Part of a small language model's weights: vocabulary 11033, 5393 steps.
MLP neurons of a small language model. Each row is named by its layer, matrix (up: input weights) and neuron, and shows model dimensions 96-287. Each number is 500 + 50 x the weight over its row's rms, rounded and kept within 0 to 999. Numbers have three digits each.
After each neuron's rows, "fires after" lists the tokens most often just before its 100 highest values on Wikipedia text that the model never trained on. A number after a token or word is its count.

L4.up986:531550437528468529479565554442524574516479489378444566536537532570571473553490523521535517490525559524539486438483477545430532525440382469491488514571521421498509463475474513634457561559542519577502431515488554547618476476540416480445493559537417482467481442469525532469455473549456494484495441514455459552455485530588446519473566482481483494555554504458381494403532477487468395462518525593489535462563556444466534381495489489510464504567409512511511548548541461466489578442481429489617500491466489560533488509494588554465587587410471514516480523447533476484555539542557473530
fires after: "4" 22, "3" 12, "2" 10, "5" 8, " |" 5

L4.up948:474504508461507475541471467556525522566430397513483478446601443573399591456509442482485516538461527374476493551593481394512469486528472465469494541406508572425425483535452489521518484540537373492499547472493655473590516513456434574589503400528492529446551454457514469562518586526485509412488533480516499493495502468485549537530469542509435517580494503568539547429570569518426502503506508533543504462502455470503595477535496427506501519420474480515470540489522538501419436474509603495497558474473459495516485519493524572472499494515556501470552464586531432564511487498483508475
fires after: " Ch" 35, " H" 15, " Sh" 13, " K" 13, " Y" 10

L4.up419:512493453503527458486482407580503509507438447458438462476526497532434537533435565504570452506499558415414611595470445472363477561534483518542510496496514549512475562509428426461443516490445497471463474538468585426484459429496451467526474524516509471492558489527526490499503487491445534406534536536485546586504469582559518442578594565442532516481366499509531569573502530577370480499504505533583373509573480500507514520497419553549492510375465432477449516401513549492567536472465598385437535477410490528627463562488539572527587450467520427539541516488523556564465481582534514490
fires after: " P" 13, " p" 12, " L" 11, "L" 9, " s" 6

L4.up880:493519474496496511543519515508448438539483612579464475529552518548491522548486507442549444493459579525467554434521472509502537543453612520524456464393473520557432518321533458467474490473497511462500569483578509516493514454460426500489535448501524402540416526478439604530538498538579580537567494532468521550449493490542491452427474488512404479640594536525505404514489561487481497507404535532531583573535466535498485502479628412576543488417465449478541517514468419459510507401424522426493467514525544448521493425549468478453482548559574424477490505352498488498537525528566504391
fires after: "," 49, " who" 9, " that" 9, "." 6, "19" 4

L4.up285:489493550564464445522480430518595491505485470593499539456550443504489479460463520541523508503485539482390524536549471532555527610463547483468528424435532441567488518414541546561458465413456476572545507498568554472499511471456453511512487535508477467507474556497512518470527520557481527454472580516475502507513475437511425584432599528592507459463520313452474468452534550558495521483550491569504397498466539548540537541526533503510491522434587544518521489559637515394473401552455519498548461520465446534482529450497428508435541484604564493468501478461493410449518557457486458566
fires after: " " 27, "0" 19, " —" 8, " |" 5, "5" 4, "1" 4

L4.up266:488483551466490506481535536493508541498479513548514496519601544537461566493526489504476464570488519387423513472423495437495493541476502593512478497440514602538502574591463508520486544530585491617423536502429557443440433445531537450472566552490514537481487458513547556500474431607541597526570509585472481510426488396363466404513476441502490475527412475534465585450427437447465420399515497545471517533561529517481555464593530451498491523498358472464523523538472542400454460444497532526445508388501480448560472433484481584385496456430444515586523486472464492564479486529605477495
fires after: " B" 44, " b" 20, " M" 12, " Bur" 4, " R" 4, "18" 4

L4.up1240:563462441435458492574554530506538576472549506541504520496413429579451397529500489508557582459566558507438480445495468441454447479524501510464464426489545481531488545547567492524417486555508504489433454568492547506418489542483528561472528540480537496400556383574537456459533554452501445505524406524543453577488470522517563488527495482464541455569543549598421492527520504509488473541435482493547571428476497493449537582497535530453483512548482468483447521486542575516496506496451541481550545615467549532514476563440561514591543384440528536484504488458481514595462497471461539533
fires after: " |" 30, "," 15, " votes" 13, " " 9, "0" 7, " S" 6

L4.up645:595529543516444547523532521527511538542572506521583447518416510481520563422490554562460520497508463464397547514442487475570444581491407523504482508502540492509506587498335483514545468464486435499483565419552562488442439503525534498556551516491519408536453528507464516472509498467514442487517522527426452451551428540538468502634394464562515501451474480466461551599544541612474456556510467599564471517525529500503527548490463424507484583496540583523571548471465460476471384448456549506464653568490515581550433439512530480548506427482465550456476456525442487518577571540529452481
fires after: " |" 32, "|" 28, "==" 7, "-" 5, ";" 4

L4.up233:529524496497542537574489479523507514482416357520479544441552479559510628518556576459561520569470451445541546548424540465490497534456494409524522503455415511495392530529484397502490462574529462485512469531495542537532533574471561526603587533519533424537538461550490536539527364464529436480518481596522524506545457518498535540515454419420530494474396489533494499512540522490443534439578506472562509563512480420492541482593431454485394523449527526528463436516448520445517441471444494467463489558410527528514457478555568658517496486550466457502507452414506533631568463509496464465
fires after: " l" 21, " L" 18, " re" 7, "L" 5, " Ro" 5

L4.up926:497574583437514462492503503457570450590485450557449557458553483542530470473526551501511497512537493456543534427436429463478485496483528537505451463450530494510478512518453465509587434451443485567544544445553511509459487471472472536584528472547561454589458489544527425473504540507426496575439499510424532463483433498516493512532561521506464429482457547473453495575579502559543462494570609506500384564542563539567486529396440462481514518404514553444504509528548589386481501487377437528450516611490534495483487477488423540433545476549493441471464476465522474527552466493564557469
fires after: " was" 19, " |\n" 18, "\n" 13, ";" 4, " |" 4

L4.up28:590548462488511486549500573559388532516369530506451472554634468447524596479552545558457441519421510474495535562484494558429518530495513523542450409362517462535546534487522543494433501584482476505506470598437572437557535432494611529532460514550500534431529506486467543477512440584465466476483596530480493475519503447559485430500531623554539467530450422437555489571499557615506451475503446520491437499462529486521509500483510521495425509498507437556531530470512484299555560487548499507443375555560455465524424465516541512535594512466470554505515478461479434561487438573482461513
fires after: " V" 17, " P" 10, " St" 9, " T" 9, " at" 8, " At" 8

L4.up170:496560428521504516446431441531420469544486480437418584522545519586434505468510452491508538523434557467543510487586449468474428471469505505524449475457438491500498526554488436539533491451473480443474571443539551476427506474360473530522533419483474477495513553464427596526521545511485543500581480553579421512466478540502517493526509511522492497552508476586550623537570532545498453380547402463493454477480504547517495587456495529530467485410486518497454543437552569562503488567472607502414516432546530485573471545485356459523552486560590498524433495490472562527449468530469401518
fires after: " G" 20, " K" 11, " Y" 11, " H" 10, "H" 5, " F" 5

L4.up1376:442512467523517534483427401542591419457548470572536449525441548527450503517423485540446528492525532445499538481497561481483456578525460493537412520469490489480477598518490436553487471441509423457502520509573497492547487548466524522526449567529543523401481462508511617532527475565473631453463464600582474482564450514535474520434506526582423467571498497543469492398515494511507485428446530511552559499549452482530488613516505504519564621484543490443578532542443536592566453427502467440533516462462539395558496503504536474514547501430480458481450438480445407557457546434550413477
fires after: "19" 55, "20" 16, " M" 5, "′" 4

L4.up845:560603509477421487362426505479480493481537570443442501561461486536556499609522468570522446574434515529564406481504467549509567484511414448592514609504500396541568502492482553515536521489575475511523454493447518477487480480539511572357361557517470431421450454525507473465433470502433535582470430551479467565536429485508558535459615491548301494507514462456441452437614536452493416503415489434439452514537506516483558558522547485557467618484499489523555557566438485496536542412497527495568564523463510468509665452526556530425487473510465456506567456439524476481478542520512516465
fires after: "18" 19, "19" 13, "38" 5, "â" 5, "16" 4, "ó" 4

L4.up716:452540518526578457382462496478505432554433533466550545480510501573513505570534566495466511517497517476440588530448544506447526541494406465551499561469528554505432589472452534411459468465495488516564397568549512606487520550557531462479545540545558503553521487422411565513500576510506539518555512552409490526410400469429447542497485495491469470437493474492523453554426387533418510531539580591521565499592518511489533540481423426509538502512396469537546518476505591526490469514454472505519406496533428434426396412457435491580486463482518532579493465456509508523525595594496410460
fires after: "==" 31, "-" 8, ")\n\n" 6, " a" 6

L4.up857:519462495532536506522429451552522551449511452541474465411460491469478457514474494529474474500494516446524521417502386469565412527395437580510418441454518431553496538543421428422453457568435462463487514594467524453536485401432452472431605489402498517539524444527498512456485476529460455492498541583517441474552561504547550495489444457463526489514491470537563529625510442506561538618469484480545529551424508601434479594501540469476454559519454578475519528470522516544525473531494443495483564527540595473479522534493364559556510362569541585494427476483419577540501456485485569529
fires after: " |" 38, " " 12, " ft" 7, ";" 6, " (" 5

L4.up421:543495421514433496497516571485520574472478486604500456525533449564483437393509468547523504448578489496548501502589431457477519515563534457469477510513532533414561445478476482460526514484528431424462504545663523450579511526486483528484467516600448518461618489534455452523439487540571499460521456557564454543593493478456550487578506486468474441566550417573461479513489501504472469475488445572569502516480521421486560460473525417541556567435521461511520479570476508659606518500468542489457509501544538498525486511517546480496414560473549505549522509471405423517578464560503534585
fires after: " " 38, " |" 23

L4.up992:441454488500448451538525524424450637496466428527496512409504486498520491456503495516588593532502436524493513409540446387509482509477452540517577470618469492485529444500495565481425480406507492550500491511526591414507476518519386520484490601607504415551484423435461402523414535453494468553403527492462467548520552500480564508603565466439433457541610477451453573514517481498571435502475509486509484524445526459524510517522475448525473486523447532515461490606545427495497533491400566540528528471465385576532553523487540504479529529424488598555564482528477508458508423475484579488
fires after: "4" 20, "2" 16, "5" 13, "3" 7, "6" 6

L4.up1105:574600523461579484631451497541446539500538514531516518500636401504402595593513517515587531447487500449513514516471401469494517588487560465599435549544487561538490534533433539472454525518610451478443512598441545542486514483576488428510464485514599568473518539514603557476506431522493546450545606541439495505471503497469491423648400477420507499591500548540539539565531536414443511493491472521500533562494533501442569458555505544459517562513487454456511488479482519513520551481461548489509405503464464516593524464481460515520518474515437506544523476499451541585479422612451467400
fires after: " R" 19, " " 14, " Pr" 12, "W" 8, "R" 8, " W" 6

L4.up1512:490561517512502498592538496564436537449520516510547461505550472536481553440495517458538509543565472408499615476531456569451479421456516555515475534460513564573428547440430523577520401546547449533448507556469508481450506436459487525563508485469554524548558449590526559446578525478559503460599505568515557484468522479529532487555514596504442479462500490506625578591512585432437506484556475396534387471450521518488435519501440459455584576443465469486474462411486433531446527515513644508408493467535441458426462457522424522528464391464570505589488545470432585515448475522492483461
fires after: " H" 28, "H" 9, " W" 8, " C" 6, " b" 6

L4.up178:557610369515492492534513595486530600534539420539487492481472478533548471467559516503509426477504578467506491509507489453478564413469449502508490529501524548455449542537507411372516443561498404426442443569509504447504506583544481504512477474496419517491619470528521479489418518484503450478531465481574502501499413506515542503571400546404545558484534554501572509559499497531466459549508431543516571510488523494487475492527470430521480521468440486509508516513514478525594489555507513417574617588544502544505519521413535479554458374564588530458473505501500492550593437581417534563
fires after: " |" 92

L4.up764:544554491536452473514521428524455600540445466534496515628441518534483572599495574471641492511520598448521584514525436454368475531480462546587569522499477527528501523507502431439503562503550470497511497501474520448479441458506506513546497471529508558488484443500490456432529524490513455448592596498486609568559507464451481490540491585482494546626507570466515459491443501515458516446595460566466466428472442404489523518493533497540449571472498545521415498399540523566512512480433529425518366566528493488623432495492437462604556482480499455481507457499455508549490476586455468417
fires after: " " 15, "R" 13, "L" 13, "B" 10, "S" 8, "G" 6

L4.up1017:453576493535541477520496447541413574507448472499471588501503558491481549531486517530538477522521525480514484527613475525420437495482530428534490391490500521585441536503483553492443469599462511409496546605458549528538494493441567469544633537516478495560502422524498493572485472612528466474487509504476533510540473497577485503459514534483502474521531466464472518538522477555452503482562501624551624488495557535546547553515470402435412494480480495486552436491555480438544497489487578421478422498502480534547576477509552568542533551513474497520542424463486434551494531534498466477
fires after: "3" 16, "4" 16, "1" 14, "2" 12, "5" 6

L4.up1288:506495456550521557458526539544499452521454476517452480595500586493500599541459459540516510540472583467529495590521475514471431468489501513561454580414440504563532542578454515539526485442480486538534509536460442570430407441462452476514481412554556540527469500544443531531518500524495589403556484541482542455490470552469526534526500534488506520621434550554472443551503526485430585460415426572528509478508473499519511492426545496487471474466514568441440547479447485528478529416494550417462464519454553522575526468474467408503565440488396489488492459489524539579540492536503442433
fires after: "S" 25, "G" 12, "M" 10, "T" 8, "W" 8

L4.up1028:477553450508514493539467520472361450480512511550481483558476487609557488554510543494527477553604562483507541442485520464442545604548490527541503511457640498467462542527511429546479480479549486504466561546499566541450491471479538572410498577475516560481467484540485564533539431512539585568548438556467432579513489505456545470470588485495427469535490459521448549480519516482482474404381427450572589457542520489508437514518609501581409500592584423528534541501456470506484467512523508539564476410576515498553590481571441572498569587532516409455534468442502472560518550517519496536
fires after: "19" 35, "18" 28, " Iv" 4

L4.up665:471459508483477476487529613549526624517539561416418458542511539449541445513401552598529488503429473492499441486439449501423449449475456511509514427499546504505541516480481572455454548469573529546482393526540502469530454588516525514500457479480389447495477522529558464468399445605446508550483450509479519501560532539532489599480573502458510516524433420517392484529554478527580496437514574511539423386559540492488531465501540474449531513533431530494482536566498481489515526490488525478532498432444519569540612491544494496440539563508368544529503508573483525495531477521500511426
fires after: "3" 17, "2" 15, " Independent" 13, "1" 8, "et" 7

L4.up45:534621460491517550504509474508562565496422420513491516569509538435517554560487508507518533484444531438490553512561491530455443582493420457554478391510510474500436483508507467489534490530482533603559541620488486463470536499400604522575573561484483478497448484454473489575568441540462446474536574466588450547571518456520547500517454489488452511535497399516482522476537501664413538427547498541485501434486530493501526510535551463430493525619532514551516562540574615416467551560541576471482469479494459465528611481565497554547599629599429447453552484486517405476486555496512510455
fires after: " under" 18, " there" 16, " There" 12, " out" 6, "1" 6, "0" 5

L4.up1188:587491460480522482486493558533537479485536547581413544474472554514507508480474465631503466464474517461457590599477437503377529476527553566549517436424480536481557500494542443474463456546507560487561463601553487434519544448468564518481467477489434564455497560455487501457489514555421487505546384516476421513516436579529515613523525602533588492540525504470486495591501522500411454585562491435561484417498491510549428544385542518456463502418483491472563474472453527471489534534552512616519531573512475475499440591570422502519474446491498523457541487523555390550529453569441500542
fires after: " T" 33, " t" 16, "T" 9, " St" 6, "-t" 5, " No" 5